MLP neurons of a small language model. Each row is named by its layer, matrix (up: input weights; down: output weights) and neuron, and shows model dimensions 144-239. Each number is 200 + 30 x the weight over its row's rms, rounded and kept within 0 to 999.
After each neuron's rows, "fires before" lists the tokens most often just after its 100 highest values on Wikipedia text that the model never trained on; "fires on" lists the tokens most often at its 100 highest values on Wikipedia text that the model never trained on.

L3.up404,186,254,240,184,248,224,239,182,222,187,182,120,172,196,222,201,176,237,202,220,179,191,189,212,212,158,193,205,166,163,145,276,202,177,193,229,201,186,190,158,174,201,199,208,214,187,185,167,176,250,202,229,177,208,202,231,219,183,240,179,236,184,179,208,168,179,225,258,174,214,258,208,173,171,214,211,221,132,210,199,186,217,198,195,153,190,185,190,189,178,232,182,300,198,218,194
L3.down404,224,159,182,218,207,212,221,235,235,202,213,195,141,196,183,239,208,251,196,201,227,211,126,172,252,169,209,183,167,233,198,194,223,215,238,168,177,223,142,233,248,156,192,184,211,165,194,255,241,196,145,206,228,167,212,182,127,178,199,213,216,173,234,244,179,260,196,210,231,122,241,209,218,189,161,197,162,245,236,209,184,276,163,207,165,185,168,174,188,189,191,196,204,219,174,227
fires before: ",", "\n", ";"
fires on: "'", " H", "ating", "Q"

L3.up1048,139,141,217,174,238,147,212,192,96,221,115,218,186,230,194,211,199,211,260,213,246,186,188,203,236,229,215,161,234,169,178,227,228,233,177,217,241,234,226,235,200,201,168,204,197,156,222,177,232,189,183,182,245,191,237,223,217,187,171,237,167,208,185,198,181,180,151,205,196,223,190,182,217,194,228,213,191,172,207,193,173,212,194,230,175,191,195,244,164,169,247,176,165,202,169,178
L3.down1048,183,175,187,221,232,213,176,180,208,224,210,154,255,186,181,229,193,171,213,163,159,176,180,166,197,247,197,185,260,195,183,169,196,252,199,183,214,160,178,194,197,200,216,258,173,163,155,215,161,184,233,193,172,239,222,247,244,177,182,169,156,164,221,198,169,216,231,198,280,180,219,208,201,199,250,231,162,197,201,171,193,217,185,216,208,256,196,142,174,256,181,166,267,169,228,189
fires before: "al", "et", "ia", "ra", "ation", "er"
fires on: "ci", "min", "op", "ign", "log", " tri"

L3.up495,135,243,208,193,223,264,252,209,160,200,149,195,188,201,253,134,239,194,201,221,175,162,215,221,186,227,171,193,215,153,191,185,221,251,152,202,236,190,174,218,222,198,211,186,237,159,264,243,193,224,221,222,232,172,234,206,183,186,197,209,214,166,198,204,222,210,171,227,160,227,210,201,222,217,234,187,230,194,166,169,209,180,188,193,218,223,228,207,202,156,251,202,202,177,229,176
L3.down495,239,179,209,143,202,247,202,296,230,198,188,201,268,204,214,157,177,219,200,220,182,196,161,157,243,208,164,237,221,194,189,182,252,194,131,207,171,210,212,186,199,161,223,192,210,178,205,219,173,203,214,225,194,184,180,214,211,157,179,165,216,209,201,199,218,174,226,204,214,168,181,225,221,175,165,156,209,205,147,196,210,185,179,280,174,212,211,156,220,213,220,212,242,217,198,197
fires before: "\n", "al", "our", "ot", "id", "and"
fires on: " h", "==", " ==", "s"

L3.up1070,196,226,190,214,188,180,188,194,162,198,152,194,150,243,202,227,155,205,183,175,220,172,202,195,246,190,204,221,188,155,232,177,214,192,240,242,234,183,203,200,207,201,215,214,204,152,205,160,182,215,255,267,172,210,215,221,210,182,172,129,190,205,201,198,189,162,178,196,268,207,197,170,195,229,195,201,202,154,224,229,211,191,221,235,190,172,228,177,158,196,286,252,222,176,205,205
L3.down1070,226,239,194,177,205,262,183,211,206,194,180,166,232,236,191,270,185,245,192,191,206,173,224,205,207,183,195,253,200,214,227,206,212,189,220,256,165,220,188,209,190,222,193,234,160,210,216,190,182,178,156,199,207,248,224,227,264,152,206,208,196,215,212,163,184,224,211,245,235,141,252,233,192,160,162,204,230,230,194,160,230,186,242,223,225,126,225,192,220,186,158,184,229,208,153,226
fires before: "s", ",", "g", "\n", "ter", "ing"
fires on: "'", "n", "v"

L3.up876,169,194,182,162,180,215,178,206,207,180,216,225,208,200,230,194,242,194,183,199,124,250,200,196,193,144,167,158,222,235,172,243,225,224,189,221,192,221,239,227,212,197,167,195,229,217,188,208,244,153,228,236,207,237,186,149,182,227,207,139,223,193,186,200,168,206,212,164,220,199,199,200,182,265,204,213,177,214,193,265,147,180,183,222,161,188,190,197,201,177,153,225,215,152,258,181
L3.down876,185,177,158,211,202,193,176,200,181,227,228,207,206,221,235,189,203,198,212,162,214,231,161,196,187,261,241,211,131,139,194,237,164,230,211,210,178,187,174,231,225,219,223,173,145,178,225,173,217,193,218,173,221,177,247,123,173,198,195,252,203,265,189,188,172,221,160,173,216,196,110,169,198,225,251,221,184,218,207,182,247,217,171,229,193,241,210,217,203,225,237,165,172,251,155,204
fires before: "mp", "le", "ch", "ach", "e", "en"
fires on: "te", "un", "wi"

L8.up812,204,197,198,220,213,226,208,192,185,212,245,227,216,193,212,213,238,193,199,199,175,180,205,206,131,223,223,203,197,176,224,120,189,216,213,173,205,217,252,192,201,273,218,204,194,194,210,271,182,191,209,199,236,192,174,177,186,181,223,200,240,269,239,198,258,180,199,165,212,191,189,220,194,171,216,202,205,229,235,169,201,190,194,193,247,193,197,215,188,210,217,231,207,245,222,161
L8.down812,203,170,224,213,221,189,201,194,224,174,210,226,238,184,135,204,148,219,176,188,246,209,227,217,143,212,171,150,231,228,273,203,216,211,151,247,145,182,189,175,268,206,212,166,187,173,151,205,162,251,187,197,246,236,216,189,192,158,179,188,169,191,202,129,172,229,201,173,200,184,137,228,234,174,230,223,184,241,211,206,206,224,227,201,204,239,188,245,178,244,182,262,224,140,195,214
fires before: "\n", " |"
fires on: " =", " st", "%", "or", " (1"

L17.up1241,176,171,122,203,180,149,147,230,207,223,153,195,193,196,177,143,223,213,216,194,190,226,226,197,231,210,193,175,174,180,205,185,185,246,173,214,210,227,174,198,205,186,144,214,204,183,173,170,174,143,139,248,216,140,218,151,166,156,191,223,178,214,187,209,195,246,259,180,152,201,201,191,203,218,222,195,182,181,217,209,202,182,180,208,239,213,212,190,245,217,230,186,159,154,168,228
L17.down1241,247,176,261,212,199,224,212,195,209,174,162,164,105,203,224,262,168,221,205,218,193,171,164,164,171,182,210,195,187,220,291,191,219,178,190,142,177,174,195,197,219,197,228,212,178,217,189,226,195,183,180,169,218,173,180,236,290,223,252,248,202,191,233,178,209,169,174,282,181,231,203,178,206,166,217,200,190,180,219,184,220,228,208,255,183,174,200,168,211,168,156,170,215,160,252,209
fires before: "s", "p", "d"
fires on: "'", " War", " Bu"

L3.up872,203,220,138,226,218,265,198,208,174,171,204,202,244,197,210,250,191,228,228,196,185,221,181,209,179,158,236,204,211,183,241,194,212,206,213,244,143,121,178,183,218,180,194,212,210,173,223,160,180,214,209,226,174,226,209,226,200,216,246,179,270,162,206,196,178,207,196,219,199,224,208,159,215,214,185,209,226,171,161,247,203,165,159,197,187,209,186,211,130,203,208,174,228,154,178,213
L3.down872,181,218,186,173,177,234,211,228,225,207,183,197,181,180,236,258,182,213,230,238,213,224,216,202,186,180,202,183,213,216,198,193,240,201,154,194,201,208,186,165,265,190,231,255,186,197,203,173,197,229,234,209,211,229,154,202,172,240,167,193,235,227,224,276,169,190,214,167,152,179,156,167,212,199,180,203,201,249,175,196,228,156,239,205,221,220,230,172,249,230,189,175,232,180,131,180
fires before: "it", "ur", "all", "ru", "ign", "ide"
fires on: "s", "st", "se"

L3.up1253,217,218,237,215,241,200,201,185,178,205,225,201,140,194,148,209,186,188,220,206,271,266,229,217,187,186,157,198,174,192,218,133,217,193,224,212,197,246,215,193,228,222,176,206,224,182,189,182,167,258,181,176,210,191,221,254,212,263,169,184,171,200,195,202,276,181,215,251,211,174,222,201,227,214,240,190,199,236,174,199,223,179,197,222,157,153,238,196,251,203,190,156,183,228,196,203
L3.down1253,257,168,207,224,214,234,200,248,211,196,145,185,198,228,180,144,193,249,199,217,235,149,191,205,203,244,220,190,87,237,213,208,227,174,163,151,203,227,219,183,186,165,183,186,225,215,195,220,260,224,169,224,162,163,130,207,241,224,185,195,231,119,204,217,184,208,209,178,246,222,205,192,225,158,190,216,184,217,222,223,202,192,122,186,175,153,223,174,184,243,195,187,188,226,225,200
fires before: "ing", "ver", "o", "ance", "ide", "able"
fires on: "il", "ic", "ur", "v", "vent", "ent"

L7.up1012,153,204,183,220,185,174,202,188,208,206,224,147,186,279,217,139,188,203,227,205,191,213,161,213,194,167,236,213,286,199,138,276,206,224,181,147,204,225,201,188,217,203,185,198,134,201,178,216,190,234,171,178,233,185,205,208,184,179,159,225,231,223,228,209,224,194,218,236,233,191,165,208,194,222,209,211,246,230,206,195,141,217,173,161,189,245,226,204,162,204,195,188,247,220,228,172
L7.down1012,219,157,239,257,222,175,239,190,176,142,180,230,243,177,220,226,213,212,199,198,251,155,290,191,172,225,205,190,186,204,162,240,167,200,179,177,177,189,201,182,237,143,219,222,220,190,215,178,182,159,208,178,183,164,214,181,186,213,221,238,202,168,184,196,223,208,178,233,247,198,191,169,197,242,211,167,176,217,241,266,213,221,252,146,197,188,258,173,192,275,215,249,174,213,172,212
fires before: " |", " the", "A"
fires on: "%", "s", "C", "ur", "er"

L3.up1260,250,138,207,278,207,175,206,202,187,216,199,157,163,206,200,133,178,234,230,130,249,179,191,214,168,187,199,186,199,204,205,221,183,263,204,224,145,219,186,280,200,194,167,188,167,241,203,218,206,241,239,243,168,232,216,236,185,204,183,188,269,197,172,194,176,209,178,202,180,214,235,245,203,220,175,194,210,170,189,210,223,221,192,228,175,249,221,274,197,201,160,179,193,141,202,177
L3.down1260,228,172,218,230,167,214,230,211,216,171,223,188,251,255,256,222,221,212,150,193,130,172,149,140,203,179,172,238,196,221,220,200,213,208,215,207,214,201,182,175,178,155,199,145,243,204,192,209,228,220,237,244,213,238,232,192,249,174,175,169,213,211,162,178,186,238,214,174,216,170,188,219,202,190,249,155,196,171,181,233,176,165,187,211,206,193,218,215,190,213,204,200,169,173,177,190
fires before: "\n", "re", "ent", "e", "ot", "ec"
fires on: " sp", "==", "equ"

L3.up99,251,179,195,170,184,165,129,203,203,189,221,192,206,174,208,133,193,217,200,218,181,208,212,197,258,244,234,127,190,195,220,193,165,257,225,246,244,259,217,209,172,212,207,229,181,184,218,216,211,135,229,165,223,172,233,221,177,229,230,150,203,187,155,207,246,210,206,214,205,184,182,192,195,151,203,202,156,207,281,158,250,221,229,158,185,218,145,190,233,242,189,237,233,226,156,223
L3.down99,177,218,177,166,200,191,191,208,186,243,172,181,207,192,226,125,240,174,188,242,220,220,212,204,238,173,188,229,155,187,140,153,200,207,157,189,234,180,211,188,143,217,192,175,157,240,181,200,213,210,158,260,209,208,190,157,187,160,231,237,187,194,229,128,177,211,159,169,201,204,171,185,172,210,220,190,197,221,206,231,209,197,186,122,165,221,258,217,266,163,185,244,216,210,192,177
fires before: " –", "ic", " of", "y", "ner", "\n"
fires on: " part", " medal", ":", " following", "ign"

L3.up1076,144,214,175,209,193,231,212,208,200,186,129,239,219,183,280,184,215,202,193,244,183,226,187,188,175,196,139,188,235,160,220,234,171,232,184,261,168,153,176,204,228,158,241,185,203,190,219,170,102,229,240,184,217,204,217,200,230,189,169,179,204,151,178,199,213,238,241,189,218,211,202,259,216,182,165,222,198,243,163,222,111,180,201,218,184,168,236,188,194,168,240,170,246,190,213,222
L3.down1076,212,204,209,180,166,197,180,219,237,217,193,174,205,223,240,225,181,193,218,253,186,246,167,194,203,237,231,167,201,153,190,212,250,164,182,202,215,169,151,175,207,180,212,223,160,176,253,177,181,243,238,175,170,179,152,191,230,206,159,199,193,193,230,227,210,217,265,157,184,132,201,238,186,211,179,155,207,240,197,230,179,176,160,246,220,166,203,197,231,211,191,183,209,215,211,182
fires before: "it", "all", "or", "ent", "ru"
fires on: "st", "l", "m", "ol"

L3.up624,271,202,200,226,199,158,229,178,168,203,227,196,142,187,197,155,191,165,218,186,200,214,208,192,208,162,202,220,176,169,225,244,212,201,144,228,175,187,265,200,163,178,207,203,217,201,204,188,203,167,181,202,228,185,202,215,179,158,182,267,239,227,195,215,220,198,217,214,207,184,250,204,233,245,223,200,217,152,235,215,160,142,218,218,218,192,206,245,232,222,114,193,195,210,242,204
L3.down624,204,149,187,243,187,116,193,174,232,171,229,219,218,223,168,179,170,193,132,204,196,203,185,149,181,222,184,205,199,228,263,217,221,195,216,213,180,219,144,224,153,142,211,207,250,155,206,193,232,180,230,184,206,153,165,195,237,240,242,189,204,253,208,261,190,197,225,198,202,204,213,232,170,194,214,210,186,212,188,238,179,237,173,205,183,218,183,216,188,235,194,204,208,150,206,166
fires before: " |", "le"
fires on: "%", "amp", "round"

L3.up938,217,145,161,207,214,235,213,186,147,203,198,232,204,226,194,234,196,212,179,161,231,165,226,224,176,169,215,149,189,215,182,173,213,223,207,220,211,166,220,165,240,167,213,181,196,222,229,149,205,190,207,153,212,192,186,177,227,215,220,201,215,186,200,203,224,198,204,136,240,225,171,192,219,214,244,185,261,232,172,228,198,119,224,200,225,211,231,190,180,199,223,159,242,188,195,251
L3.down938,167,211,234,204,170,226,218,149,211,220,201,137,247,193,243,217,185,164,207,219,203,184,222,164,167,220,210,239,204,162,193,181,279,171,153,253,229,175,185,215,248,225,201,177,174,189,230,215,171,256,227,150,198,229,148,161,280,193,157,200,229,221,155,199,190,182,323,199,210,189,206,202,176,181,178,239,236,200,163,241,204,157,212,215,214,162,195,166,234,209,191,168,203,197,193,188
fires before: "it", "all", "est", "s", "ru", "%"
fires on: "st", "t", "ra", "f"

L3.up1060,197,194,215,273,249,215,163,188,246,218,202,193,161,240,188,198,231,165,234,179,200,242,226,212,186,223,165,205,189,225,271,215,162,141,193,213,207,212,153,130,219,212,255,215,177,176,200,163,176,215,205,197,205,232,149,187,188,260,219,189,208,255,179,196,225,198,210,152,201,235,218,184,211,233,196,210,209,188,155,253,166,242,222,178,177,192,212,197,210,184,160,223,239,170,225,156
L3.down1060,165,125,210,200,182,164,250,199,214,199,206,140,166,235,251,155,185,159,188,205,245,200,142,243,208,199,231,205,185,196,216,219,173,168,285,155,158,190,182,237,189,149,218,234,238,212,180,151,227,174,247,200,231,162,223,207,257,150,208,169,178,201,187,220,193,220,194,217,166,199,214,169,190,219,267,180,212,174,238,181,205,231,161,226,164,183,204,201,230,211,229,173,185,206,211,194
fires before: " |"
fires on: "%"

L17.up579,200,217,167,210,169,217,225,226,259,213,214,152,238,211,252,215,221,202,166,223,178,142,221,233,213,200,207,260,183,154,257,271,224,172,214,263,210,234,234,214,213,173,165,259,150,148,190,154,183,189,209,213,156,187,178,187,198,184,192,210,207,120,200,164,236,152,181,176,191,206,217,172,165,178,227,194,205,179,187,241,213,255,229,256,158,171,223,223,195,170,199,206,174,179,205,162
L17.down579,201,194,220,158,201,213,192,200,222,222,196,202,165,195,253,193,141,218,205,211,222,188,230,228,203,184,189,224,231,239,207,217,185,202,220,214,215,235,145,199,162,178,154,168,182,207,186,205,185,222,197,236,258,228,251,214,167,203,236,136,187,206,147,103,187,197,207,191,218,251,185,185,184,199,177,212,200,212,181,220,189,211,221,213,201,176,171,173,185,158,167,191,198,160,150,197
fires before: "s", "d", "a", "se", "mp"
fires on: "on", "con", "y", "al", "'", "hen"

L7.up655,224,151,200,213,211,195,236,164,195,183,173,232,193,190,285,118,177,223,187,229,193,205,203,197,187,203,210,205,164,227,217,186,220,253,213,219,178,190,173,234,186,211,210,199,196,197,202,221,201,215,241,193,186,193,207,183,212,223,189,151,228,159,214,200,187,214,174,211,210,201,199,237,231,209,193,189,223,192,172,221,203,239,216,201,242,210,207,229,144,204,252,159,220,155,141,190
L7.down655,231,200,238,221,209,192,184,230,219,180,164,187,230,166,181,198,267,195,239,233,158,197,157,169,238,215,223,262,204,179,171,186,203,250,244,154,275,182,223,201,250,239,226,173,178,206,180,260,199,238,154,186,184,229,230,146,193,135,183,190,202,153,211,148,259,252,215,236,180,200,185,120,198,180,173,187,231,202,214,249,201,266,184,204,185,232,213,219,233,178,138,194,229,209,213,191
fires before: " |", "\n", "-", "y", "ish"
fires on: " place", " B", "---|---|---|---|", " 9", "bor"

L3.up293,213,207,186,208,189,213,232,195,141,211,149,201,273,198,202,196,176,250,219,162,226,170,205,205,229,190,245,214,256,239,166,212,229,180,188,242,225,185,198,191,164,183,183,180,237,211,217,182,205,226,144,227,192,218,161,217,185,219,141,229,190,178,149,201,130,161,189,218,195,249,270,218,225,220,188,215,207,177,219,245,226,192,188,170,155,208,234,195,131,164,118,194,212,183,207,214
L3.down293,229,170,190,202,195,241,235,217,226,225,212,175,258,158,194,265,194,225,171,175,202,214,180,201,203,192,194,186,239,216,204,203,241,237,215,154,245,177,214,226,198,148,173,231,227,173,202,173,181,212,271,206,196,241,184,217,229,223,212,181,220,186,188,221,185,241,173,185,260,227,223,200,195,189,212,229,187,178,180,160,200,214,229,222,170,208,182,174,247,219,175,205,216,215,231,177
fires before: "or", "ter", "an", "il", "ip", "es"
fires on: " Sh", "cc", " Bu", "gh", " Sch", "red"

L7.up955,148,187,222,267,187,217,198,206,144,181,223,194,195,214,210,149,198,192,255,262,186,219,228,215,223,203,197,171,216,193,164,208,199,223,206,181,199,197,193,177,258,193,241,186,209,216,197,152,212,201,202,119,174,197,216,261,184,182,237,242,205,192,221,195,177,243,240,225,231,174,130,188,158,215,191,180,186,191,219,219,241,198,196,223,230,196,227,168,240,210,172,233,208,156,236,188
L7.down955,195,127,167,170,186,215,223,196,179,187,214,221,197,209,215,207,185,203,190,231,224,151,224,238,180,218,200,196,154,216,198,230,199,170,238,213,205,135,170,206,203,135,184,159,197,234,206,209,193,193,161,180,268,168,282,244,234,278,221,113,136,160,146,184,215,213,201,282,219,164,186,131,176,210,221,201,189,177,188,252,163,229,180,194,197,149,202,232,199,210,209,231,203,196,211,189
fires before: " the", " a"
fires on: " at"

L3.up1198,194,261,186,202,228,237,211,220,94,207,165,224,192,196,202,138,251,176,191,255,216,170,274,198,222,233,150,216,272,224,210,211,190,218,251,190,211,120,163,147,233,207,226,202,239,176,207,218,209,235,181,230,211,215,174,206,195,245,208,221,173,225,203,210,179,215,209,195,171,148,224,240,180,188,220,206,170,187,177,180,167,179,168,186,209,207,194,169,194,146,292,215,182,202,170,168
L3.down1198,148,248,169,205,212,209,206,174,122,258,211,194,211,184,212,218,198,164,224,194,201,133,194,252,198,178,190,211,248,183,253,201,213,154,207,219,165,173,184,187,181,204,183,163,210,232,192,199,162,249,155,178,222,216,168,221,278,161,221,175,202,170,146,157,202,276,190,198,227,193,212,244,168,236,163,212,200,178,192,194,168,184,161,224,231,188,216,168,196,203,216,165,201,183,227,184
fires before: "al", "et", "ist", "ology", "am", "e"
fires on: "ci", "n", "it", "min", "un", "-"

L6.up105,191,198,220,273,185,190,210,211,203,203,169,187,205,261,160,207,194,218,216,179,176,236,212,196,206,250,202,206,205,217,230,190,204,200,150,219,239,212,194,190,184,194,249,211,195,190,199,189,168,213,222,204,249,158,216,207,195,161,176,174,232,220,170,197,150,193,190,156,219,209,183,168,198,174,217,214,186,174,218,200,182,208,186,187,203,234,180,195,202,224,268,162,213,193,185,237
L6.down105,194,145,244,207,167,160,184,182,228,184,214,269,209,204,205,158,205,184,181,226,204,187,178,147,132,203,234,187,237,212,217,234,163,177,175,224,237,204,181,199,225,179,265,185,221,221,200,172,165,218,204,215,233,202,169,237,211,144,215,187,197,160,201,173,250,197,219,182,209,222,175,202,185,207,212,169,185,186,185,143,199,260,192,162,223,193,188,228,217,182,147,243,184,210,193,168
fires before: "it", "ly", "se", "all", "udi", "th"
fires on: "st", "ar", "ine", "c", "av"

L6.up746,203,160,204,140,150,187,146,192,194,203,165,217,200,228,233,195,183,173,235,236,239,185,200,202,215,174,179,226,216,228,190,206,200,183,208,211,184,228,155,206,207,232,221,229,184,234,197,166,224,178,211,263,249,196,218,181,196,227,197,170,259,204,184,208,123,244,248,225,177,229,256,222,226,236,198,229,181,245,199,154,229,177,170,145,231,232,219,228,228,210,204,158,215,133,185,210
L6.down746,143,218,181,156,214,220,209,207,189,199,137,163,199,165,255,182,228,185,174,168,187,138,170,210,147,188,186,164,240,181,176,223,188,201,223,229,162,203,204,265,217,204,182,204,255,227,222,180,199,206,171,183,250,142,215,238,179,187,146,181,205,241,199,167,226,185,158,183,232,213,230,186,222,160,208,191,197,257,191,170,206,257,198,211,193,185,225,190,252,168,237,235,162,182,178,203
fires before: "s", "ip", "al", "ular", "t"
fires on: "'", "ic", "ip", " Star", "c", "art"

L3.up906,141,250,162,220,185,203,206,205,221,209,217,210,270,174,250,172,181,234,213,210,207,153,144,195,166,236,218,209,226,295,198,193,197,223,223,265,195,218,211,199,205,198,170,213,213,214,249,204,167,248,193,203,199,200,235,212,209,211,228,182,182,175,206,208,183,149,244,198,212,221,132,202,239,244,191,205,214,198,206,235,183,159,179,203,193,244,235,170,205,158,226,195,161,185,185,190
L3.down906,230,214,210,189,183,190,183,250,168,220,148,223,161,217,141,237,240,230,214,193,211,215,218,186,205,205,146,218,228,191,209,243,205,236,184,173,177,205,226,174,213,164,194,184,202,233,189,211,179,212,253,214,226,285,216,199,156,220,173,173,194,155,214,220,190,224,187,206,173,196,219,180,225,191,223,194,193,231,215,153,194,187,188,248,197,179,218,308,207,201,238,236,268,181,205,153
fires before: "it", "ph", "all", "ac", "na", "ru"
fires on: "st", "ur", "gra", "tern", "our"

L3.up1031,208,172,189,207,196,222,220,196,165,244,198,188,199,195,217,198,198,167,198,255,235,182,174,209,192,178,162,245,168,191,173,244,210,198,229,207,219,217,252,216,195,140,196,218,213,223,203,132,205,202,160,226,229,203,159,186,216,188,213,221,198,205,164,209,140,279,215,245,176,209,212,204,191,217,296,207,136,243,198,206,193,147,235,240,272,224,221,179,208,213,194,175,180,221,184,184
L3.down1031,209,129,168,225,171,170,188,202,233,245,205,177,187,199,176,190,186,234,229,234,237,263,221,191,133,188,231,211,259,179,172,234,161,200,197,171,171,184,250,206,169,183,225,218,236,177,214,209,171,221,203,195,201,169,213,185,177,165,169,241,231,135,181,187,190,201,203,155,264,190,194,186,196,193,177,179,227,143,196,226,171,252,242,201,190,226,209,209,208,241,146,232,170,203,248,199
fires before: " |", ".", ";"
fires on: "%", " Lo", "der", " 31"

L3.up439,227,229,187,181,226,168,205,203,167,185,179,172,169,161,235,160,190,172,246,218,224,192,219,210,211,217,191,165,176,207,228,166,193,221,214,191,204,257,211,148,184,217,175,186,214,242,199,238,217,139,217,204,222,196,197,196,167,203,179,242,152,176,190,202,135,216,234,206,183,171,150,207,189,196,205,226,212,187,254,152,182,182,220,180,226,205,209,276,219,235,138,205,152,230,189,199
L3.down439,154,221,213,233,165,152,219,193,243,222,153,193,218,158,172,199,206,233,215,204,177,218,166,194,219,183,176,190,231,182,262,201,129,261,197,172,259,188,187,177,124,203,175,186,170,184,215,157,199,185,189,200,203,160,221,196,193,248,220,205,202,201,219,221,199,182,222,228,201,230,186,204,191,163,198,172,208,179,166,178,208,220,200,145,231,190,259,207,209,207,176,231,209,153,229,211
fires before: "ic", "er", " of", "y", "ner", "ed"
fires on: " part", "th", "re", " mi"

L6.up865,199,162,189,182,193,206,219,219,225,221,158,214,132,170,175,211,190,191,149,156,217,154,224,192,220,249,200,190,155,229,117,200,196,188,233,231,180,197,232,205,173,130,196,169,180,166,195,224,202,168,205,239,213,236,243,176,206,187,198,208,154,149,178,205,208,146,212,199,155,167,202,177,187,140,171,194,248,261,200,209,182,201,160,243,229,136,191,188,203,204,202,168,191,183,192,207
L6.down865,185,167,172,169,204,134,153,147,140,231,194,195,222,202,232,239,141,177,194,214,220,265,137,226,195,233,236,253,189,208,198,219,219,185,214,216,157,154,197,189,122,250,161,158,191,171,209,240,180,195,217,187,228,169,174,175,181,204,219,201,223,245,224,226,169,253,174,197,190,213,254,223,193,131,262,198,185,164,171,261,236,238,238,191,223,196,222,194,198,183,199,198,197,210,176,242
fires before: "ed", " –", "ing", " of", "---|---|---|---|", "s"
fires on: " medal", " result", "ed", " help", " support", "ur"

L3.up522,222,198,209,215,197,237,212,186,141,202,158,206,113,193,179,194,194,219,171,208,158,215,228,185,222,241,188,199,221,169,228,171,206,243,203,207,239,209,214,227,199,215,160,192,255,192,214,197,201,259,203,239,260,175,186,212,192,209,198,197,151,205,191,204,189,178,182,180,214,166,120,210,207,184,213,198,191,224,199,138,198,197,215,258,190,186,232,196,175,186,242,216,186,226,196,207
L3.down522,178,212,199,164,152,218,174,248,224,181,168,192,249,212,188,162,192,167,245,203,221,193,228,189,242,211,199,256,186,261,245,195,217,165,225,136,191,208,197,219,210,228,221,196,218,241,208,218,229,179,193,266,157,255,196,208,229,202,179,135,237,165,182,177,230,196,238,234,212,191,229,185,164,213,162,208,201,222,142,192,208,222,196,262,155,234,141,161,158,213,220,193,215,228,151,252
fires before: "\n"
fires on: " ==", "==", "ri"

L3.up347,153,176,188,172,196,143,230,200,163,203,196,224,190,179,242,203,278,176,177,187,206,189,229,227,193,178,195,159,203,215,215,213,185,147,216,160,251,218,208,193,216,180,237,223,203,213,216,247,200,194,168,167,225,219,135,161,210,242,183,232,172,233,181,200,156,211,209,126,187,214,161,195,188,168,198,204,173,220,212,176,214,304,203,190,204,263,221,181,196,187,150,221,231,177,209,205
L3.down347,155,182,163,183,203,186,242,179,168,224,256,124,219,197,190,186,208,180,203,176,216,218,171,214,227,215,241,168,254,177,161,203,233,159,185,134,232,160,173,200,138,232,186,220,236,181,206,237,184,220,243,211,198,129,182,232,139,183,183,251,192,195,167,218,218,215,227,196,247,213,208,168,223,273,228,209,208,176,189,201,215,210,207,184,206,244,228,154,200,225,172,177,166,217,246,233
fires before: "mp", "ist", "ch", "le", "u", "ach"
fires on: "te", "s", "k"